{
  "d_model": 320,
  "norm": "rmsnorm",
  "positions": "rope",
  "rope_base": 10000.0,
  "lr": 0.00157,
  "weight_decay": 0.15,
  "decay_fraction": 0.775
}
MLP neurons of a small language model. Each row is named by its layer, matrix (up: input weights) and neuron, and shows model dimensions 192-319. Each number is 50 + 15 x the weight over its row's rms, rounded and kept within 0 to 99.
A block is one neuron, or neurons of one layer that tend to fire together. After each block is what it responds to, as a language model described it from the Wikipedia text at the highest values.

L8.up342:40 25 60 56 44 20 58 38 56 43 19 93 45 40 43 62 50 47 61 74 48 43 51 58 69 65 28 50 64 50 43 52 42 50 78 48 49 70 38 57 58 40 77 62 48 54 77 58 70 57 29 56 43 62 62 64 46 39 68 66 29 42 44 42 51 44 75 38 41 43 52 57 66 65 66 31 59 49 53 21 63 50 40 42 49 40 58 37 37 67 50 69 52 33 34 57 52 26 50 67 62 59 68 41 39 53 38 54 22 47 65 12 24 50 39 32 34 54 60 57 41 65 54 41 37 39 47 90
L8.up489:40 27 55 78 52 58 36 32 53 64 38 60 28 45 57 68 66 51 54 54 40 80 42 55 52 39 14 20 69 73 28 66 58 71 48 34 56 46 32 54 38 51 51 37 14 28 78 63 52 25 51 49 39 22 22 53 32 53 51 38 40 48 64 50 61 34 32 34 39 36 44 84 29 31 55 39 61 34 69 71 70 54 66 34 43 50 51 42 49 57 68 79 44 61 25 26 42 45 58 22 45 59 49 49 40 37 38 41 62 50 56 51 80 43 39 55 54 64 28 53 50 48 50 60 62 33 56 66
L8.up658:34 39 54 30 52 55 52 43 73 64 52 62 44 63 62 50 59 45 37 33 07 77 68 48 51 54 46 51 60 58 63 52 36 44 53 51 42 66 35 48 46 52 58 66 61 44 74 48 40 49 22 82 35 39 38 81 31 43 39 48 27 44 51 48 67 52 24 61 72 58 64 66 56 41 66 55 59 39 58 37 90 64 71 55 35 38 35 70 50 00 45 41 39 29 64 61 40 71 48 38 61 29 58 62 65 53 43 46 63 37 75 48 39 55 34 64 62 32 56 56 41 41 27 61 47 36 53 50
L8.up780:54 75 24 26 41 31 49 18 35 55 49 42 54 13 25 34 50 19 41 26 56 52 66 51 79 34 74 46 51 72 53 44 48 55 40 77 66 72 42 32 67 45 82 54 34 54 32 47 49 33 49 44 25 49 50 34 67 53 36 47 38 61 53 33 39 54 51 40 41 25 56 52 55 51 36 70 53 54 38 61 43 59 23 52 53 23 44 44 76 28 27 61 83 36 46 32 31 82 49 36 40 40 45 66 53 61 45 47 61 51 33 17 66 04 41 65 74 38 60 54 37 66 52 39 43 61 37 78
L8.up849:73 10 43 47 62 67 37 52 58 61 48 40 25 40 63 54 57 42 54 52 69 47 56 41 69 60 44 26 49 42 51 38 36 20 58 54 77 72 37 66 59 57 56 53 28 41 50 25 54 42 61 55 66 26 47 68 40 56 75 41 84 43 08 29 50 43 33 55 63 68 37 61 72 36 40 39 45 53 63 59 70 50 38 40 20 38 17 64 35 45 42 28 48 42 60 54 49 38 60 67 67 39 42 45 53 58 19 39 86 61 56 52 50 73 43 50 43 53 37 46 64 50 48 44 63 27 61 63
L8.up933:58 36 60 50 60 71 70 83 61 26 19 62 47 53 39 45 64 58 37 49 55 67 46 30 51 44 21 45 67 73 51 48 41 35 52 42 40 35 43 60 62 50 55 11 63 51 50 56 34 40 33 56 34 80 27 43 36 29 62 54 62 30 69 32 53 62 58 58 55 65 16 32 49 48 13 69 60 43 74 59 56 63 29 60 52 45 35 52 64 31 41 71 25 40 54 43 20 43 48 25 60 53 90 40 54 46 27 61 37 64 03 42 61 62 56 35 28 47 46 49 35 58 38 46 51 36 60 43
L8.up1211:59 78 55 67 36 49 57 63 63 09 63 51 34 41 73 35 41 59 53 54 20 52 46 50 36 61 48 55 61 54 44 55 56 56 75 57 38 61 40 40 53 25 66 32 54 52 44 54 48 58 41 57 48 36 47 50 60 20 34 61 52 55 33 40 00 46 16 54 52 29 49 45 52 30 37 43 54 63 62 25 46 48 45 22 69 47 55 74 40 67 65 46 61 47 43 28 53 58 31 50 54 20 50 30 49 68 52 61 51 62 57 44 39 40 37 58 52 65 89 42 40 47 50 44 41 48 57 62
L8.up1270:45 52 51 65 33 54 62 51 44 45 51 48 43 66 39 45 65 27 21 35 41 76 65 78 51 28 48 37 40 39 56 09 38 61 51 40 50 52 27 64 62 68 65 53 54 41 59 40 69 55 35 45 53 43 25 56 34 53 48 73 22 58 40 42 30 43 52 50 64 18 45 50 41 49 44 56 73 84 45 51 45 25 23 59 41 07 29 51 89 00 41 63 24 32 42 18 68 61 72 53 45 44 30 63 56 60 46 30 49 33 38 47 36 70 49 76 73 53 47 69 66 76 16 48 31 25 52 49
Responds to: Wikitable column cells

L10.up338:49 65 40 41 53 59 70 44 41 30 57 47 33 28 60 37 70 49 47 21 25 53 59 42 66 59 45 76 59 42 64 67 40 60 47 29 27 36 49 58 02 53 46 60 53 72 47 41 70 57 63 51 40 26 78 29 54 38 55 58 46 43 41 59 62 77 60 34 14 54 58 54 53 61 46 43 48 59 46 41 63 80 14 43 65 40 72 57 31 57 46 39 33 50 56 51 43 33 41 43 36 57 42 49 51 71 50 74 36 67 51 17 24 44 28 52 82 58 75 57 46 56 51 34 52 39 51 48
L10.up733:58 63 56 60 60 50 65 59 61 49 58 76 43 32 61 34 47 61 73 30 73 31 61 48 44 67 26 41 62 59 35 61 32 47 38 33 58 52 42 39 52 63 59 50 36 52 49 59 41 60 50 61 45 44 28 31 51 22 37 66 44 30 32 76 70 55 56 37 48 43 56 22 68 44 58 50 46 47 28 42 43 67 12 38 69 49 54 51 54 31 32 32 66 41 27 87 79 68 79 36 38 00 29 30 60 59 47 75 34 59 19 52 41 48 34 50 68 39 33 58 49 22 45 44 73 51 51 43
L10.up1217:68 38 41 46 44 88 39 52 66 37 19 44 52 40 86 46 42 41 66 52 34 29 56 71 38 27 77 54 56 48 45 46 40 51 11 65 36 74 58 54 50 48 65 67 52 64 42 41 49 55 30 61 56 59 40 44 57 39 39 29 37 48 52 49 38 36 37 51 54 45 43 44 49 45 27 69 64 26 70 14 24 56 67 51 51 53 58 43 76 39 54 31 61 66 64 50 65 73 52 36 42 58 57 63 30 41 71 49 39 44 72 41 46 40 24 39 70 30 52 36 65 40 45 27 66 06 37 34
L10.up1270:29 36 34 43 65 66 58 45 59 56 54 58 82 77 31 51 59 61 53 48 52 49 41 80 62 51 45 51 48 59 43 76 18 33 54 57 59 59 63 62 53 38 64 73 64 51 57 36 52 44 56 48 46 46 59 47 46 19 38 51 55 45 51 68 58 57 67 35 51 65 52 50 66 40 66 60 29 43 48 56 51 62 34 44 64 51 41 30 32 63 34 44 43 35 56 40 46 55 71 51 53 40 67 55 58 58 37 51 22 44 12 13 62 00 40 46 65 36 61 48 38 46 60 47 39 53 59 35
Responds to: Clause-taking verbs

L6.up1153:44 65 46 76 50 63 37 68 56 64 64 42 54 52 24 35 59 73 62 35 37 64 70 52 42 62 44 49 41 64 52 30 26 44 50 45 62 40 66 70 46 49 48 59 62 93 91 36 34 19 24 43 51 30 60 48 33 39 46 44 42 51 54 95 72 53 27 52 47 50 39 75 40 44 31 44 23 34 41 58 44 52 76 51 44 67 60 71 63 30 48 46 40 79 37 35 84 54 44 31 39 73 45 29 57 63 57 56 28 27 33 13 46 67 57 59 57 60 49 46 74 34 89 61 38 46 35 52
L6.up1275:52 38 51 43 63 63 45 56 55 78 54 57 47 31 68 39 59 45 18 47 62 44 57 64 68 47 59 44 40 66 52 35 50 68 26 59 60 41 38 67 25 31 62 58 72 41 68 58 55 48 60 68 44 81 37 65 07 51 31 53 37 56 70 57 43 35 47 70 39 46 75 61 50 48 53 48 77 49 76 69 62 41 79 68 51 67 39 43 49 58 72 41 53 75 58 63 45 51 63 36 44 63 47 40 38 56 45 48 24 41 62 34 46 63 57 46 40 78 41 68 73 32 69 27 32 64 52 60
Responds to: Numbers in statistics

L6.up424:55 51 48 60 46 47 63 48 61 17 52 94 42 49 67 50 38 59 55 63 32 38 58 56 74 51 51 52 75 52 60 48 13 35 51 30 44 44 43 80 44 52 53 97 60 47 54 50 61 29 48 49 58 51 56 31 30 20 44 43 30 61 64 51 65 08 40 53 29 36 51 52 56 52 40 59 47 26 50 41 43 28 61 68 52 70 63 23 41 59 20 68 38 49 61 42 73 21 39 38 55 25 30 60 52 45 39 28 29 53 67 27 54 60 33 21 38 53 51 75 46 63 62 38 69 62 72 71
L6.up522:48 36 72 62 77 85 56 54 73 47 38 54 44 38 52 59 45 30 40 38 39 19 67 85 45 41 30 71 45 48 52 33 13 58 48 39 43 54 40 60 71 31 48 92 60 71 58 57 69 36 61 46 68 33 48 38 42 54 71 51 64 51 62 62 49 44 58 29 37 52 51 33 37 54 46 43 46 57 46 48 58 67 33 74 73 54 57 56 40 65 43 52 40 77 50 54 60 32 39 57 54 59 23 43 65 44 38 51 43 58 67 23 47 34 36 44 76 34 46 55 81 39 27 54 59 55 62 26
Responds to: Speech and reporting verbs

L8.up27:29 79 41 51 89 46 39 50 43 67 55 45 66 22 56 74 13 74 47 29 43 46 37 41 32 33 48 53 61 68 51 19 29 37 55 37 68 49 53 53 26 44 69 54 33 49 46 54 55 32 38 50 55 54 34 57 48 50 34 56 70 39 25 49 54 38 52 50 63 59 17 46 74 46 38 48 36 54 44 59 44 47 51 41 28 44 59 65 63 43 16 64 61 32 46 53 50 58 51 47 51 37 38 49 38 43 44 52 40 35 51 83 45 38 65 48 68 44 47 70 33 73 70 74 61 45 43 66
L8.up67:69 86 51 46 57 47 49 39 30 58 42 60 54 54 68 22 73 51 37 54 38 58 38 39 39 42 48 76 37 50 50 54 38 51 53 36 52 82 49 87 40 49 43 51 28 55 70 62 23 43 32 60 43 62 22 54 16 32 09 59 54 13 47 33 43 25 59 45 47 40 65 39 54 53 26 56 53 34 58 49 66 25 43 39 52 51 51 36 54 20 35 64 81 49 50 52 49 38 65 32 54 37 73 28 30 44 44 93 27 53 68 46 68 57 47 32 44 41 26 30 63 77 48 51 30 66 40 33
L8.up82:40 81 34 59 37 27 65 55 69 56 38 42 44 47 40 64 44 66 50 58 31 68 46 31 32 53 59 33 33 43 41 46 57 43 35 54 62 59 51 52 67 51 44 53 29 34 60 36 43 53 40 57 51 39 38 22 54 33 52 54 40 25 50 77 66 67 68 65 61 45 58 44 58 73 56 42 60 33 42 45 55 45 43 49 41 33 56 61 80 84 42 44 74 50 56 51 66 56 65 66 43 68 55 54 74 41 78 46 14 50 36 54 40 46 83 50 37 74 20 53 37 43 59 56 40 55 16 72
L8.up153:43 51 54 44 48 55 31 50 54 38 58 69 49 87 56 23 45 33 35 20 23 75 36 52 32 34 38 31 48 69 48 46 14 37 59 60 57 61 42 57 31 37 37 27 60 06 66 61 47 46 41 34 68 46 62 32 56 30 34 66 52 63 53 34 64 46 44 32 72 68 62 38 67 51 20 47 47 57 79 46 68 43 41 78 63 55 33 44 58 40 51 68 53 69 53 51 64 46 45 66 11 48 51 35 11 69 45 50 45 72 51 57 27 45 29 83 44 36 50 57 71 59 51 29 57 29 49 55
L8.up317:27 57 39 56 54 65 68 63 72 45 25 29 48 32 42 54 35 58 60 54 57 46 36 45 46 62 70 41 48 69 40 46 84 44 64 21 44 67 76 63 26 60 59 73 57 32 30 36 55 25 62 56 51 48 48 44 32 37 39 47 39 57 37 68 44 58 51 68 41 48 51 35 42 66 49 59 66 55 57 23 35 45 69 30 61 44 34 48 50 60 50 44 37 30 45 25 41 58 63 46 29 66 36 57 22 56 21 46 27 55 52 55 57 65 50 81 64 42 31 39 73 88 58 53 34 31 40 63
L8.up553:42 62 54 28 68 20 24 45 49 81 09 54 35 67 83 64 89 53 39 35 51 54 36 45 32 40 61 21 79 50 35 62 29 64 48 45 70 37 48 38 42 46 62 41 55 55 35 39 32 55 68 40 50 67 09 70 48 48 43 33 52 38 65 53 24 52 62 45 69 63 63 40 70 50 59 17 62 55 66 36 42 37 53 59 41 27 50 49 53 54 39 50 12 40 58 47 33 39 62 46 55 57 43 53 38 17 35 81 37 49 60 51 35 66 38 41 34 57 47 67 47 34 96 44 12 43 54 79
L8.up631:39 61 43 30 74 42 34 75 48 29 56 69 73 20 48 50 24 62 43 32 47 28 43 49 19 44 40 01 41 67 39 33 51 74 53 50 68 51 35 77 54 72 40 52 58 42 45 72 44 39 23 53 50 51 43 44 40 23 44 45 30 47 21 47 34 41 62 47 29 73 52 54 43 57 37 15 50 59 60 36 36 44 55 64 87 54 43 21 75 57 46 49 40 39 42 37 40 71 48 48 51 48 29 61 46 31 74 69 53 51 59 55 71 54 52 44 45 34 40 66 57 69 76 30 59 57 42 66
L8.up1071:53 58 83 64 73 40 50 64 40 69 42 59 47 60 57 41 54 41 81 66 56 56 22 61 60 39 49 38 68 65 47 46 54 49 28 41 45 49 69 74 54 57 64 28 51 63 44 38 57 49 07 32 63 66 62 42 71 51 41 54 37 43 52 85 63 79 64 44 24 33 41 47 49 38 26 52 65 65 54 37 37 25 64 59 43 16 55 56 46 46 39 45 34 43 38 61 61 25 54 40 16 43 43 41 35 39 36 41 29 54 47 74 61 54 80 50 55 42 42 51 23 47 51 41 11 95 66 84
Responds to: Final digits of quantities

L8.up141:48 40 63 41 40 27 53 58 53 53 33 63 51 36 68 40 23 45 44 46 73 65 66 49 33 64 62 37 47 49 44 36 35 59 59 52 22 64 25 49 40 47 65 46 34 63 32 49 79 49 68 67 44 32 43 43 44 59 62 49 26 48 55 53 47 27 78 47 29 43 58 38 65 31 51 39 58 37 64 72 57 46 40 59 59 66 58 76 47 03 45 27 45 61 26 30 57 65 54 44 37 42 48 48 58 62 51 20 43 36 35 37 41 48 36 40 75 39 70 66 38 23 66 42 49 60 27 47
L8.up172:69 51 59 67 44 17 55 66 71 42 44 41 50 36 27 61 54 35 48 50 55 54 43 52 67 30 30 56 22 58 49 14 56 33 58 53 39 51 41 39 44 42 32 45 37 38 29 51 25 60 61 40 39 59 55 51 62 50 13 34 48 55 75 38 30 40 52 46 37 52 66 58 54 53 16 56 50 50 51 65 68 47 19 74 59 30 22 56 54 44 72 50 75 52 52 54 33 56 43 58 54 38 48 24 57 56 54 23 59 66 56 70 68 44 35 51 55 56 49 57 39 45 51 35 31 39 60 53
L8.up234:40 19 38 51 80 53 48 52 56 28 37 51 63 34 35 62 38 36 32 32 42 53 39 40 45 46 30 56 60 45 59 67 49 35 48 58 50 72 48 37 35 52 41 39 58 74 52 39 41 53 44 83 68 39 31 67 38 46 49 73 74 76 51 44 66 21 79 45 52 32 37 40 54 55 68 65 38 77 39 60 50 52 61 70 47 42 75 63 25 40 26 42 48 48 42 52 50 33 39 40 49 40 57 39 43 71 63 62 71 53 46 52 33 46 25 50 35 51 53 66 58 59 74 58 55 76 54 63
L8.up298:59 38 53 51 60 59 74 36 50 31 36 52 66 29 57 59 66 80 44 51 38 36 42 62 58 28 45 56 50 46 50 33 29 34 55 52 68 72 49 71 27 24 49 48 46 81 27 67 38 55 42 42 67 56 74 51 69 46 62 35 33 34 62 78 37 56 41 32 72 65 46 45 08 59 54 31 67 41 58 72 61 65 51 32 38 55 63 73 64 57 47 35 36 58 44 65 64 59 83 51 27 65 36 57 70 86 44 31 62 53 82 45 55 49 50 58 50 75 63 61 29 43 66 38 50 39 45 57
L8.up520:38 33 29 59 30 51 71 77 58 40 40 69 29 66 48 42 58 63 57 15 47 67 46 67 26 57 23 44 20 43 29 43 53 34 46 60 66 62 46 57 40 23 62 54 47 42 42 36 38 65 62 58 75 16 32 56 64 32 28 57 48 17 69 65 54 30 69 52 61 65 64 52 38 47 24 48 64 81 67 73 50 58 59 49 52 49 36 34 61 45 50 27 51 51 61 46 59 60 55 50 26 53 64 35 38 41 38 20 66 61 57 43 50 49 49 55 46 24 52 77 38 35 57 59 42 55 52 34
L8.up534:53 49 41 39 35 54 49 77 83 44 34 34 46 41 69 57 23 41 41 63 50 57 51 76 63 34 28 50 55 37 39 16 24 52 35 73 67 54 46 42 05 61 61 42 30 50 28 16 37 57 45 31 52 31 25 59 38 39 53 50 42 40 59 67 43 38 56 71 67 42 91 45 26 27 40 48 47 54 74 67 35 52 27 34 57 47 57 44 57 56 59 34 57 47 45 44 76 50 55 39 46 41 51 55 61 56 45 14 41 81 49 46 32 35 12 63 39 57 65 75 43 69 47 44 82 64 48 42
L8.up600:28 30 26 57 59 63 84 64 52 56 12 50 64 53 58 55 16 40 81 56 27 32 51 79 64 75 58 43 50 38 32 26 36 48 22 26 38 57 53 45 29 60 56 64 36 89 46 32 47 68 62 78 69 66 20 46 36 50 57 70 42 43 62 65 37 42 81 65 48 54 62 61 57 57 33 58 54 57 50 33 48 52 43 53 52 42 75 36 34 70 46 34 70 70 34 51 45 43 72 60 60 32 44 51 53 33 67 35 34 55 50 59 47 49 59 32 66 46 54 49 38 58 57 35 62 61 61 58
L8.up1131:58 36 38 34 65 36 56 36 60 29 45 62 62 31 37 83 51 27 35 51 33 60 36 82 45 41 55 21 57 88 53 79 82 48 44 29 37 32 70 58 45 66 40 55 35 57 65 47 42 26 30 56 73 40 63 39 62 53 61 54 37 60 46 47 58 24 58 66 37 72 53 56 48 48 37 39 59 50 39 49 87 72 45 75 47 42 53 66 49 43 60 27 39 41 28 42 31 65 54 66 56 38 35 48 57 33 62 39 75 45 71 65 36 62 50 39 35 50 70 24 61 36 46 37 39 37 51 81
Responds to: Attributed opinion speech verbs

L6.up129:48 45 36 34 34 36 52 36 69 42 49 21 79 32 42 71 31 66 51 56 66 49 63 06 49 66 37 62 45 99 75 08 56 52 22 58 66 30 58 66 50 61 69 44 57 44 38 64 48 37 68 34 52 60 41 64 46 30 47 72 57 68 70 41 49 51 72 62 41 48 37 76 37 56 33 49 59 62 39 42 50 38 38 40 49 77 46 44 45 55 43 52 31 50 68 50 63 93 40 50 79 55 61 54 46 64 75 65 39 55 49 62 66 56 44 49 35 43 47 43 48 74 37 44 77 23 60 59
L6.up151:31 39 34 51 70 47 53 58 53 62 56 89 60 31 68 56 94 35 62 55 43 55 31 48 42 38 44 38 39 74 28 62 53 47 51 42 50 59 51 34 41 46 50 35 45 07 51 14 70 43 54 65 54 62 42 83 53 35 38 74 40 63 35 76 30 62 24 61 76 76 45 54 51 64 35 59 53 63 70 42 20 40 32 50 55 73 27 55 71 62 08 55 44 63 47 64 23 66 32 68 56 32 42 38 76 49 42 56 42 31 51 56 79 33 65 76 56 51 42 33 30 51 77 42 35 55 55 60
Responds to: Final digits of numbers